config = dict(
    n_layer=14,
    d_model=192,
    n_head=3,
    n_kv_head=3,
    head_dim=64,
    d_mlp=512,
    vocab_size=2022,
    activation='geglu',
    norm='layernorm',
    norm_place='pre',
    norm_eps=1e-05,
    positions='learned',
    qk_norm=False,
    attn_scale=0.125,
    bias='all',
    tie_embeddings=True,
    parallel_block=False,
    init='trunc',
    init_std_qkv=0.0495,
    init_std_o=0.0,
    init_std_up=0.0495,
    init_std_down=0.0,
    optimizer='ademamix',
    lr=0.000445,
    lr_mult_qkv=0.5,
    beta1=0.9,
    lr_head=0.00535,
    grad_clip=0.5,
    warmup_steps=277,
    schedule='cos',
    final_lr_fraction=0.0,
    batch_tokens=16384,
    seq_len=256,
    doc_mask=False,
    train_tokens=161900000,
    steps=9882,
    dataset='wikipedia_en',
)
MLP neurons of a small language model. Each row is named by its layer, matrix (gate and up: input weights) and neuron, and shows model dimensions 96-191. Each number is 500 + 50 x the weight over its row's rms, rounded and kept within 0 to 999. Numbers have three digits each. A neuron's up and down rows have the sign that makes its largest values positive.
Before each neuron's rows, "fires on" lists the tokens most often at its 100 highest values on Wikipedia text that the model never trained on.

fires on: ".", " inst"
L4.gate442:467570553457512525481532567449589484549454442503491571432540544512473487507462517496463561537493464457482575523467421465522474533552509522464500440493510556421556450467555507521460475491463530484541482627683535472520425622607505541380512552456392490527510462528461528496462520457457504616
L4.up442:438563495523420519542464455455544546443516461441521426479470557527492488431575456542483441513463490488556496529489518521484440473423460553528580549528512472492440481491555568486460433495505522519578469368537457501583485500494560550474564594527519549509557434495506384460483573590525444490

fires on: " St", " Sp", "ap", " sp", " cap", "it"
L9.gate305:407555538486497455475429534540522500534500487464401554536607465596419502463539485563490481516479518397530460478510493454490429490432525509519545531571537432451466555491556593571482491476460454433510572427536621497496508453483537488546551523402482514593476494480493454444557507510518419535
L9.up305:556538432520545467457500481446531450474428407453484543488480467563475524511464560463429435532537466433580475590518494515522487492502518588391550532538502541504508549558534512477475504529534394545478482483577526456427533606559514498473522489554532573509499473640498539457495497563481532445

fires on: "ri", " R", " P", " r", " Afric"
L10.gate494:483440497494514593383544576508485479504476455541467468469473474594460511591508439567475583511485578434457569571481602472469541456492483530470521474485535510518515516654450510466482440537518454633527448476414463495464426501435481513520516486561566594466445483485443567467593462515551580490
L10.up494:534552493472469450476489470414508443527504603525516435457486452495537434494523616471524590443521514491547544590478585597418482489490531481527555551474476502516444482537473441558489496556556512434486460598496513559551526483465533454515432448575545515539496589470539456522466443483594515531

fires on: ".", " "
L6.gate382:476506509476590543478443446429588493541402453423572544512527433429422467510463537439504542447525515534507448437489567533451469538492405511496442512559629437527496417489523511498495484474501474544573478511493453455563550468464552543543529504495448439512496441634514426436424541582443450508
L6.up382:527487489545467547588570552387471524471538444506509502490566417444610589477459535654422507504478484529419568423575456426507496438502493492456410435450523473439445570547500442531431435495563502424480545453514550384458464540566506491535604499373421442523455504482464469462522599411438475502

fires on: "-", " |", ":", " USA"
L10.gate463:561617566461602557441514557505466494540465440564388542460530487562457535466499443574469494499465464522428414451460551497558565540509505488492474560375442459535532477469539416512523440463512483474427513516478528480479562541541553520607412397488527479507530496524448465475477450548490530539
L10.up463:565512642520442509554461497437516469532481520485429436445452431471554594429462505521446530442442529515479476502472534457482631488444463561411520505465554563486475534451547462527429558516548427578474401461527480556498464483546601493458457533427562567537537497598504431596429435553490477496

fires on: "re", "ru", "ov", "in", "ac", "our"
L4.gate505:674477484439509531438475430473463524509526510590578473483555557536498491493387391569560407531541500508510499531516494429496368498545555524537540405492487465467529449553565493403510466525468505609489537442451498517509476568557398517554499534471498458553454522425532545513529466553446562481
L4.up505:530551484564525518561538508490516557475469506617512426515551514442479401527523596467517478556439518537453524378475487505489551503560518544422486588464393566499460502555493418482554485518473469591526514563384552392471497535488528451514549470456445489596434492458487622499541457491536605525

fires on: "illage", " population", "ver", " since"
L6.gate213:550466535462529528440427448430530491578461444563447481522530490414574450555437531505427592500456456467535543500506509536470512504456512510580409515463564506505548574557476541481436553537517491489531492538471579471553456517467426573490522519451449543504540482430500490475494491495537496464
L6.up213:417416475506516507465524561427535497547436411501526456536531536511411476552494414535468511461485431413439538392368475457475488527519590534485497507531547466416475521496531514591486555607499646451606440554530511525497516457532457558475584609505564526489580490506523508523415588400510513507

fires on: "ort", "vel", " Pol"
L2.gate367:484529451450467534477532483427483492433516354424561514556434475572496437602456438491535546472425519507466539510476483539493453576383449543564475554505560604521517415498517484540482516476540462583516456487605456560533507485452510461551566450446578514551383605424481424431486453563503473510
L2.up367:519509498521501502538417534452500549479417410474511468584438462518411467491409427536470486434380418520496488495395522424509479483448483530509549518539511526444550520440426508540529599553555465539467493554603466510430440463500418546617571530528514528545370516515488485470420511587534514439

fires on: " inter", "er", "per", "ter", " pre"
L9.gate35:525539490553572557572495388520467498447393611498531451512561519433449414416499500537510549480469577482435542480414518444495561490511572527592501503484515433480496484399439546426446506516417518527511535587544562530532432446531568573461479491421484482519504562526479513456520522439561485498
L9.up35:592525531540399502472450518457402430465454491457533447499495482505442510586600487511460596487496528481492596409530448428470558581508492543541514458511546419441473412536554530499482449464501524566435565485491502439492509467485543452496489519499513519462589485462449485568441520434549505505

fires on: "ir", "r", "us", "ec"
L4.gate231:479556456580563406454496487493456546500484475562484581464428468538524569514506509535517487557416454434518604548508483479524423559516431510493429535419496467491497471475560474480465492537537494491652519538456526525572515543376495588516520566523516521503522598521522575407460538502524515490
L4.up231:529542475537538477508548476497456464561572413495532518507512559450508462613498546535554545512481443458549515419514466548510549569491536488482330539466462449509490446484524441469398466633578459512609532423571498465545492457490523465506534461474469471509487518505510483520326506493502590568

fires on: "=="
L6.gate121:429453493519492446437566472486577555504575493553413459467456452458491506427495576498480572463483532527565538521414442425488417517436497502485503593515443530483529483381522556524413536518469475472528404473534445566502463504497518454515542503466559501482509484528447536389447506488575408521
L6.up121:445629497423429476505533443524575524529441485487522529389606530466422551573457480520554538571400486489602530572508553593518472446531512487463434435441526472503520484588481454483471533541456494561493562506549495490553437626543490512470502457542460626509500492554473547607527502464489415526

fires on: "f", " W", " to", "s", " S"
L8.gate106:463473488503515463493500545485580479496397532523564468443403429563630497521563569504521553472565481551516535604489509465497439481489474567588507438450450522492448454537431481556524526579530461459387427526542451584509470476473533429552528495508571521536508564533394433467543508531506515407
L8.up106:499478478501394497575464508403471453420528517525517513551533442466476508530501513474547531481585463536461459508445568550478523550445417493407426421471515468497455407550499399583530453536499388422507461538494490480514484508411488600445521479579472505496439526449506467556589503489509526526

fires on: " l"
L2.gate53:458489449536551405524443478509437496538476456567463495472557438457575611465535580482493419550539548557540530343414476516487562547516340560450466513447573586494474480484436483517481484421462566510481471555477516504490493401465550613538494465459521558475544418416541464527477456465511510452
L2.up53:476551485508434476479502451456429522527497486515423541477467469510498489447561492543527422459559505546540532539467465494528555538475470585538532519392540516435505550503436558530398509515406497478543505499417532510499455387509558523500466390546592570434491505519560420469516502440589492482

fires on: "on", " per", "ale", "em", " May", "id"
L6.gate202:518519484478501414504375462420507491508461549556437565419522425524510544548501393603520473601584429411506513493472585528485472515474462581434435581505454419515516430519508580527554488545510584513575474479471542470489495558554521527525588566536432536455529501490524475385527493534510526400
L6.up202:500402401474516530482486549535536606550507547478556576448469496436594517450479473505485530551406513538514525503450498541501397490462495505545506529440459475499408531568459505494480525462572543437477613519402470517600502537467447489485557529458566532496479594533578593559505465584556505392

fires on: " l", " L", "ch"
L10.gate213:467524474463547506543539518516543413517501459461481497590522436451565572533520584543519538422491555536407459447474440500425514555427544482449464518531459509404485385399521547523495499480424488465564448410511516455487477496457572560550483493545589565488504559522525494491467548475449447543
L10.up213:473516508553487461494477500541456419497482512504537548515484450496518556484409527454502536560501474521590511439414464413527493511469494560524556559587572551537566492462432489490466536636411514520535475542473554451452549516494427569498486424547527550483461527478519500482517531420521441432

fires on: "-", ")", "est", " =\n\n", "ai"
L6.gate34:562503490451538419536527444541453449569460507449528441492530489498495558498487492546488534492412480518464489451469495554465595553474453479465442458491480543501544445512485599594435571382537448467410444473487559482446459622586470544487477497477537547572494531526504577503480426529453504555
L6.up34:456472607504517437543560495461493543569562538540467461493528490523517501552576516487464539504538533508577445539503484549445497465458472479540570566439492439463473508588433536556483470411415528504544561490525525487399432460557514499374413563491498590544498486471585503424445514465545434541

fires on: " h", " ann", " occ", " six", " four"
L2.gate314:536496535521536439421487499422509511478477487455502484462509452553504521500406489472466523525488538473385547464570505405413473480485502491486481560598462498502443498534454537498534451485565422511541416540454450512540561503521489449503486481445491582491501498554383527464512588585525551529
L2.up314:434489496526463490512543557514500507496465531509635511461573397554492601511543507483443488494534508486488562414493561410434391525452552445554473485471536485558484396522515531517409539565546540467464567524428516500500483482587464569491490455481458528503448439410570560557531513514414470411

fires on: " and", ",", " she", " he"
L5.gate329:541481519460441526439476513435456529551569380537601550549453497403483355589439493494472512532549437466521503504541486474570415546517554477515492456599440520513478562494620468466536516540435465432531493468442511514472562560491582575449561500539414529538466409515514535435542490411460435505
L5.up329:523519523523435449521533488434497454555612472428490517532491556514569333558368548554419529543488462471581471480605412512504525535493502421520450505461511475453551435545518428575539536395550519510603485559487522470586542598460554534566485563519524552468518499450550565413540494497466562481

fires on: ",", "hip", "ive", "ary", "al", "."
L4.gate248:455503518400480429537568479420500560532417459474576570578501502460551457435570553486420410636461461631516444433496541445487591456500533532446550454410500510391440539559454515557524528401506385501497496572491542540491551506543499540464486484568455537537558560514614560472518441412611432408
L4.up248:579632491522486522479575489428569478543554590465508476514423431555569392469487507429553563555441523563473532498441458487553479454490408479457541560487521556515600485418497468544534537546452517548508435522561486465481488525510474467427469477503485523464510395546639475462471526444545379507

fires on: "ver", " year", " since", " mov", "ently", "ly"
L6.gate256:430469611489540455456478579398458568475446465534468470492562523492392575478483486510483538535532423454473539464463544463548483491448483566510403608463522462455529508491416453525449431393447524516446462406578498502521491643545512543566590510428446534512551440517534474411413554529530530543
L6.up256:504434431514469538534481568417422563466497449446517443624518479545458424569492525557436519619514513445518556469483420459495481477459513477574540501497466455467457542574458478523469502464504498528590454518593470506450438509536576544633525488548526482395536448490450422542379534493541551518

fires on: "an", "ar", "on", "e", "en"
L9.gate108:565524527478543517461596524467432485565507516529487538511568450484540537541455399491497556550489487480561517469495481392484495527516406508524474410464478480509558518538447440541481484442497522495468645565438520516517464593507419539434513492475436468478640511518579567447435491533419503478
L9.up108:461498485498534492521493463498487503585479511432439518473503477481572483419551411444542433464463543483502511525462612544460582457476475477456498485500435448515534532463490513522463523537462400487383494470579377612607472434518496566363481518443564507428575518540511492542457452485437444504

fires on: "st", "t", "f", "m", "v"
L8.gate420:457596471562491526549548561449549529564483453545535394507502454476495511482494507440547437476466545501559478505527534474520456594535456613525568532483552487427420546465536478465505580517495516521518441497387523580550484458486568586463457502390524504538486476511453530528466425418411585602
L8.up420:465544530490476506478500524508451530518501524520557380557438488461574417466451505501484445489536502567497530541515576509525461493516520470468536391427452507569477607522599418560519557488398449511561412582522505551457454518545529495406534513583474509599445449412477499507543367487479386481

fires on: " The", ".", ").", ".\n\n", " the", "The"
L2.gate61:475527400507479340486486475509477564495470457567497489603482524476513471510454532523464548479519522578451522368432469491461557522530437512545497512526494508468387530341502471514474553506522445473518525563475576458517443492489505546467558562471503610505479493493504557535477476386467479512
L2.up61:480454456486528484436478543532605515575596476576453443559455473412534452510508463499488472487571502540509482423434468470500430437556525573552464426509419433590520590512560504560377495519513486439397421556447519521494471529525474482515467445531489498445523477568545598509559536570555441443

fires on: "per", "ar", "ter", "ong", "il", " early"
L10.gate155:492533454513546416551480480521434578438405567480518514430491556459536497434467502492446467624536530535463499445484544509488555556485487512529511388459515529450526484429510475487489583480503454501566539599516440533452447478508456570502514459507465475553548469436449479459498426506589556560
L10.up155:560520463477496469448498445385493570517438468419431508508449445474469498477608502531477494505468442461488507419515585446462524546452580514488587558494465538458595474380487622579507571495404388519454524545494475604433588492515493493486529502503491413492506452515544449477481553480586391547

fires on: " |", "c", "ific", "ab", "ong", "ee"
L5.gate283:444484570474498510458502444563516490492412552509605394385471487486441442454534552481445543486608456533435438502460541516512508567455453392557536495545495434520524543439486548549476495491496490461395473617561554478422465513470477573528461573537569491442512466616535456629465557450559420517
L5.up283:575549507508555459566462372482476424402496465449490553361497448526429497485493537522464562472580522449416455550482435432445571438503456523515436469445447551461499433455578547502530508534523531536546505569504478442495538550536483518502436459479488535517529572418604547532522517562451527590

fires on: " States", " acc", " |", ".S", "."
L6.gate37:485661522428437485432468467464533447556539429531418435499545469542448488472501503552465512493634444599454522504514476470435548560383545516562492553496481520450522464439587480524509427547520498482513500492446520457522460473531483465420498569531505431521519418565462429437506527488576445515
L6.up37:542461539540458391524484467481532501497540453491470370524510385524434453543546501575494482539536494567508497485518560488508444414490465555504507451498492472497551446521466576499529582432400453375484473517511457477466459549414511522509472553472477488397522523512563550309489539468475512547

fires on: " |", " and", "RA", " USA", "R", "L"
L10.gate76:542502525440534492428577555496465528509469477517444466409535608496464528436438482525516574393478455551543488500448573382468482590541493554513423605541605466561551563454467449576508529453546499449498417424475450484493462508494463608563462573493521477531473457508447495400404461527424532488
L10.up76:419498605587441488524479462416471525485436456473525480528515471547523527527544519550526517493433474543457449512551340527533482476565438432497472518423534512471476506469553540543518504525521456474502502552470575565422496477561544448557447464410522430652464571551533473497423511575449499562

fires on: ",", "."
L4.gate151:497513468466415493506573511416466550501462512502479464563611479500587510410486565508441572546514524516481517470449419430491517570549468583507504480537482489386606495494397453552515405444551424391467470518578576447469452540467566450469496509541440485469498496506509550501581561425398474521
L4.up151:501608507445474507457506529470537442559439524550493502384418514537405452541486549460547533399501460598548555482443533545508519450491452537571423487580551416539463471402440509470508469486489482504534467525507468508493430486472496536377490507527529517511524495540482467525378489495516488503

fires on: " part", " in", "ite", " s", ":"
L2.gate389:491532587476548446507511529555552456477553536465511559437591476449520452481436488537441460510521482531538476316449517469458539371522417569552450495604462504511453508519492506566688534405507594537503477487560486484433417552550443466415491529512469606538515559513556526570494582518451528513
L2.up389:554478568519493443516524472556566465545547543462506534550491550531521528453505513401541485511408539437585479542456507488514464521406512393447487459464512497520514456506424530535591519471520580531553450518510583426475518533543518433444525476474491536489417519616623463395521531479494458525

fires on: ":", " s", " with", " on", " along", " through"
L4.gate296:462485542558535529459435554520550520456629451433565500510482494490498539509502460555466504491516557430573447445450494506544567493493528537393548457524507460461634455570552439539606505510482501493442384486520527494453468510457486461502567470396423521594524390502532525514473591507459498525
L4.up296:491470519430572507553583529404501527406517574445544509531486540470498524501542538558537439414412529433446406478435516401428625497498462445499519520464440510455415521455415457483521537485491592545452496507538534472564404497594396475470459485450466485502597498529530447460529566517562454496

fires on: " under", "e", " along", " ass", ".", "ing"
L4.gate152:401448451455632524515467551586444487433564531411585567505487483495457563543550584518370595494568533532504542466475504482531515522503485505565538496465394479429559540517568434516591510565515538475527490510538538505538481445474531472512488493540488538467570451507553539480514527540516449403
L4.up152:527506474452552583563532525457506621522470523422508543471486422491464545519524547526404448430545554523425431471405597516543601442520548496547515514471478446425447491511490543443539488469450581455441422468541568532491425512572467421518503542484470394451459505500502463433628451516415415462

fires on: "us", " Soc", " Res", " soc", "er"
L9.gate457:510570529536442428434529393514480535531457505494447558521497442552447550542576418449514522564529499552541457513375509531429514531437503481447523542493507510489508442348491535450490549522543547453501410532466512455467454492465401470446512451455488458498566529495520503472461513431495501434
L9.up457:617457514563429418501444509512575568460462457518548502474576513479539491561569581589448501466459574441470431423447526512501484494578546455473530415442485545499511540493502496477517459410413462512411516500523493467456457468586415534608424459513494445461457470538478457465488572477520590517

fires on: "out", "in", "em", "ant", "8"
L6.gate2:578568469468467478426480441501587569484377429448577522633423525633529456357485417438570518584459417503412533560441566512431545413590526580518523568512442530504448504487553522467531411520517511466528555526567533572532554463593524512467465511568452542534538537552422461502463436517495498512
L6.up2:507388495550577499566507453500433521542467492470383511512513442426483500486480554557469575527443533475447441479456520523516485483501462512459519498472494558431518482525486563500475555496571466457587578587491533468439498386457531515481369632495482524565433554505575505544621497487525551488

fires on: "en", "ther", " the", "ever", "ually", " later"
L8.gate236:429464534491480421498524559428448513545442445529483440482501452489448458505496495475523457542565532441541523571538525588531477489470565470630484413526564457542492554466501576518381476409432525455474518543489588577550496555486552517448468569456541494574468555532489474516483434566542469424
L8.up236:486542447514542596526548484496483476440434429497477483470461438471573430517495494451460519509494503526447538477552495501444566503441477576474535506581463548479627440427439493566427553558557492468437506571499535572615445449526458458464514409519533520504566545478523532642546468420570503517

fires on: "l", " by", "e", "ide", "ap"
L5.gate44:599550483463534480397561514531513433600515548462468485455540464440566565446509501530575416552563443473426485492518492426437494572436549549419535514415433455466530506438497479505426526485486480525493368442458490478611456487535524455432593487528450521516453566542540503513487459454548464474
L5.up44:447548565477463498522545451511483547490500567484495485514506548510595488530530506495436469455577439529453431531488566461475541510524501513466474487546522443491530481524445477586434511439523439495467407474482457530532514560493564503514486569464458556464546465504522466497475622457563534414

fires on: "ir", "r", "S", "N"
L4.gate140:540472453568529411466444528469520441476507499439554565544555570563485522573466440474520481395543407496580536533523529469476419561454543444393486509478607464533520485496574506492460502534442454473545478513562493562539502550479495442584512506435451448537544575493418539490435504528500482569
L4.up140:562379501496554494431592444521425447553540482586489568547410474472441576562499547499483563464528493393498488529404506503545566469533490416554500503464508474544485430437496484465554613524556433442562544488463545520551551520525461461507501469548523492513517422498418526513370564535440476400

fires on: "ar", "on", "n", "b"
L10.gate236:631478485449490434505425513495431565546529567481411509465510494530576480599414456506542545449586568463529586520536618452550555444508481519469466389462498499485488456503513415513505501352472539459483622521546540509485458475549439496567580460527554532445526479484451535576458470545435451461
L10.up236:596508501409492496533481472494545477558456472423440525449476489482472382409527459378497448500535501479496441487552555502564468464498540595508603535476499519564428435516512494425496571465505433500399510507572461510506516468528542467496516558481549507455442470420542474507392509520468491496

fires on: "our", "ours"
L2.gate132:563514504439594501441497462562540508392411468546648460536534518433518485564511499500424449569481499458451491425463543499488450475528515421526568521502479458471533563520451445544567536475458489504496417450493413559481361515528442618529537527522446503565466562521490493554456450410463573440
L2.up132:597544555518469442515421497476526550414547538525492566506555447462494481473466567416551509547558562463529522493575432496516436455534474623448534521530451468542482552495533495421432482562508503519460536517494512476469502475534495544472603520479457455547510578519494620513427402503639480515

fires on: "et", "er", "w", "ar", "ep", "C"
L10.gate315:554468535421511432381409477492522519594402520465484439483423490465482462572517534431513506520481495509419515507430437495498512507494600529403443584447596448536529473489522514499566494595480442468429485487523467446416421532562492517496398485530423437494524422443467501478439423546499543468
L10.up315:523643401488396500456480390533483546480477558571417463509550495430548449500471482469527582451441505527416450475523538542450546555535462449555486439507503590436624575512547470474428501505453586489452424537512487443442474438587475545415525525479503549538573524542495447546472443430520508582

fires on: " h"
L2.gate341:546483507485479440464484554502510499422509448506408507409473483521518493458571426504517442577596388418555491374409459506526464488434497571458530460616485493550557558512554531573484401542559504495382453441537503529459576436539469514474527454508478495500433521481529497520519522518425542552
L2.up341:502468396463553543510455487464518485410510496473425404481619460506458459480486478522486534547579463500524626393496553450471435431522477492529488499545437564489485451461477503580506566536540397521478501673529529495456490409494496569457543491492561473492494519462414543594526538516534491469

fires on: "er", "us", " res", "res", " Res", "ar"
L10.gate45:573553601512528483493516411492500534570467506494460577484472518510512518551576509411538498527557564489480514621468572376548505432507461472500503545417648471463471558498535452463571539522522481433457471502420445454569438493544524580494549435476449455500506542478434451444439458483443517550
L10.up45:534492617555491549467479431500518495484518553566491482516586481530457465553499636509494529519490492437422471373420476510440508519542498502515473536533491510431408439553433434555488428488456513594446518603517510550495477444524484603587442481408486491439535533478438461644449500466448507545

fires on: " to", ","
L9.gate157:507504426462488496530599532417408522500498427570518415563550512530561504438428499562486533582561459440531562496511496510495600605512501525447462462473483463446454440554429510622538530440579423382570443492509505460533471568504528546507539551554404454509478582506500451534502445486507508427
L9.up157:505486569501466493552503555449484447583521554530520417587507398513488405583435481538505489439519445444639547478462533455579534540555454456572580420500637554567485536504490528435446498537473481503461460524488528552445503496510495464536535431525454450449507425555489570511620456459442458530

fires on: ".", ")."
L2.gate377:439484411456527440459505576475543506552444466459410549556527486507527407543533592560529569512593497557462523519370472549530560492463403427557505538486549455525363523503554437593512486472503523441493488581550552463512563514480554525508512487466404524447449487517527515458465483440480503534
L2.up377:477514418510465584507570455500453517515533578433462508556522550390581489460599523464449509435565457515484526329532527488500522516557450387505455482473619441514449599446519425559442398482572485524461568462436472471475509484439464511522506551421489460460438463519635542488456606412474433468

fires on: ",", "t", "at", " and", "r"
L8.gate70:555485542478457525483515500343481559544485532507526428527488453491533440520414563456474452516493545581501543405494496526510456539473511581405474401565397491489427425466529521573525506445478485420484518484435502396525461601443500494567522483512437479530501493468451501568477523514510497473
L8.up70:457417453527424459572538522454485519472522488486455439624541517486465446512471459479486435523455392477563403472465502489512412471580525528511513394476497475570438560475548496549596511494523523426578455442477532505460455519490535622485394517536521537470517507595448527494557403509463500467

fires on: "s", ";", "im", " |", ".", " to"
L6.gate448:482594421388514512489480521519527481534571474435524503494421516437531468525405453452452562570595468531567398507515505479600483533394544501532564495519540478513439446470552486533304496501461461471525512436475500493533442491484518461475589539541481468477435515580541441473445529517498464478
L6.up448:628458443556363415472547476520464494510593470481453417517422526557498455514486474589476585538475527502473462515576470449599442481451431507536565512468503567455454548562560525486478466546482475479520502491564557488471504507519527474514540480468510496504521567452405549537586471539545457472

fires on: " ch", "ract", " Ch", "ics", "er", " p"
L9.gate251:508477446533355436508562555513489451426583459492430524424462436490496559435504476594527564443531414483586529486531444438421401472427574462480461461513515472441490516537595573453548477490484569486539540517473435491574487475572425621593497430533556429493519403477380537453456504486542560519
L9.up251:516461438430455419521528405491497530513503516516471635464519534523512448492424518503512476459526475533540569606577445512496483432426496443446531473524552516435587618563524490459414488486506485471379517481543518497495560458386470570437589482599525494527517523469534455493484408480482551424

fires on: "|", ".", " who", "\"", " while", " ."
L4.gate141:470484491460424465509510544479500573583421444543515463417482509562501466483508548476482554567477459458419512549473440482453508424517464592507395470486405527431506425536487501583549490428530451391488527553611476496443519514500550658461532432465408460511540470424530611441527508462463533545
L4.up141:531496382505482576516478513458513526491489494440466507492514502479585427468598485497472488490568495529576490543499497477492568470418493497523432570481492384464488510453462564536505553511503553471547477443515485490523513401452521508477629514496504527552544491464444434535426592559541406403

fires on: "l", "pl", " Gl", "est", "ide"
L9.gate486:565413446450559482439550536550480541500478466505438532451482510503586511450497484565449503631505408502463451512530515506466482466524488446525495570468456510516524467481553502462376495650484536562491479540416481491478467512528479448506502452487474543477463443523512526524407378542448434555
L9.up486:547478488490514567453485477479499462526533520491475511451590597512468470588529551532462516600550433517435472542447479539551450540546528542549524499535567517485505501451483451485473539473459417500535460419372405399506507514481592546434530553553483528476527430559518479379470489521471506521

fires on: "ab", "c", "ap", "ak", "ar", ","
L5.gate148:424531609553514561457576450444481572540500561511567520444463557502409525446479475454494567560489512489554469583500535492535428533490462511558558523515467547507494498402469516487572443501446548467531517529584476515506447379459462493507502512564494489450499519619465513533509408564467402529
L5.up148:492509564509458514534543486415397532482514515492556486457546412508483523556509529443495521407549469498576529479475469463397500545597403453507398491399466508481456501473488427538490428517574517480531527549532466520543528444473547530511577468435458467510520510483535526466538589599462393553

fires on: " is", " (", ",", "ect", "\n"
L2.gate183:479596485398488497538513497473576505401554522383494579523471531513491465490558516504521496581485579452560442579399503462536541501491509407480485515484596407437531512365549593529547517478486536466539363417518447504469505462530525573445503525536484502555422449446559378486508439495545483547
L2.up183:497578635535470487477562494457447449562470560502536512438546600526504534514573474535518434489400471541592473477422483489484513433560558446556470467520532505495551536529618541522514552482468538467500473396448552499454432443473529483529505559536443501534503491497513576519519506507517489479

fires on: "-", "ig", "y", "ad", "ag", "-A"
L6.gate244:410545518487551530459401470502496488513446501449534563477568483452456406556504505479515546467485503441498466548423543459569538539480406499505477560511414575523535376425471471397504557467414401565544562565549485537527478597506562424504511467486564526471545503558521462506498522575495528548
L6.up244:443432469552507465465405476537483488537563459442542510494466513499422456508504589535498417474467521574412447476485459502511443550597504493591431590455423543477533436480438541500491459425524485528422513472450533582527544518595437382393522463577463543524548553594522521496542517443413567557

fires on: " German", " other", "–", "hern", "an", " =\n\n"
L9.gate416:517442589519569488560498586508531599536549518521508433485509443460563536525414514555506493535461529489508499481553444400490444479495543498529498612489472550494473462507439561449511507405553527523499574434446441434431498590488441474501535532478424506462441520472516567527427417519440533403
L9.up416:557437623486471439510566519558457464555481511431527502572514517409486480503601470619444528413546559549605532590417499455568462488547478418530448521478532472426507469528384452508479508494487605458411535470533574546493450533438487508488443453482541456463463542456496497463541419533464486438

fires on: "ort", " min", "oung", "ous", " major", "r"
L4.gate21:458519332539513483485515475564431510520500349481601390592525464499455458599428455492512499481486475495452621468570469510530474568473514475478464580456532521522493472482554457463479478491478433522511582434460480526436524484514521553588571473465536477548523582489497506412453507543511489526
L4.up21:529567460576448444511559505433524519493348463585564523543503437447487581532445436512493533418458478467480405560505439478572578464532436517593466489418547502549498489475553544518511477536450546457537575567565389550405470430438526490614528528487475527620496502461459521451419499534453513510

fires on: " was", ",", "ies", "em", " is"
L9.gate270:501527501492392562536507435543454505492417494432448500465505476530547439436410399534458466525513572434545425613508394455519559580533410455515437538475478499413527450499464495536521557494577484510478411455462454554560503451606546472493549513535400592522615535448490498477458511525493497527
L9.up270:576511445503393503532433479546456455522425476429463527424414532503486539507505484481517449528454500560524478468485510566530522381471577420511479582499448514476456486542548447447522563501421526518531488453528554393486607532499565463437491529555523516459481560461509500600425478496570472500

fires on: "es", "ster", "ire", "ge", "ide", "ery"
L4.gate346:595623505440553461480530553528536556489543533467519493452526579503477459466503487426501548508394474454445447461513608557519445455420568530498538479511492562486504509526521500493506484425415549554406431467484536476523545416508607454472461410465493481529520514556470415492494434583513449534
L4.up346:442468493530448443540454528455521535470440544516416493388519498520451505568589465453512522508544421478514524537436552498511596524534555521501402576557532525391448532426464507555569550437527598443510549416505564531540501559545463512349404438521482556494465528470540542559507466465510531511

fires on: "m", "t", "w", " to", "i", "ep"
L8.gate3:466514485515435527573494588479458616520401453399493412505420517507430520518536419486540509576539527454539518550470458434570423531640499682553591452506573453382561505413530585558539537549533460474578496551448458460421548599523520496533507517533470541552568443504458471530468503455424515504
L8.up3:483508595453501516487429459537513525525527529489475472497432589589561552526540477457497469441519430470582530497470533551475522440481504570496542444520422426559520547552589574522547495504441541539445433481517539490468497434537406506560538432457517450568527397497479418530539638465629413429

fires on: "ons", "app", "ours", " were", "ann"
L2.gate480:392438483422436502405500439483519515480464522511528586400535460491560495516553548520484483490435486511443454369463522500566501484573477408455431439542471551563426494529512465537511516522490571494453485453503451447471518509447524530526505511569527530573380629469453546515480473563558546509
L2.up480:536505537527439548497486548547498574426572483507508531470577495493486549450410486442486490540524578429602434527505529474500477499554596515558451576547516557511515489544496525484492513575561514456431453502577584539504590457528452390497463476560483413480439526469451494477391460550565420505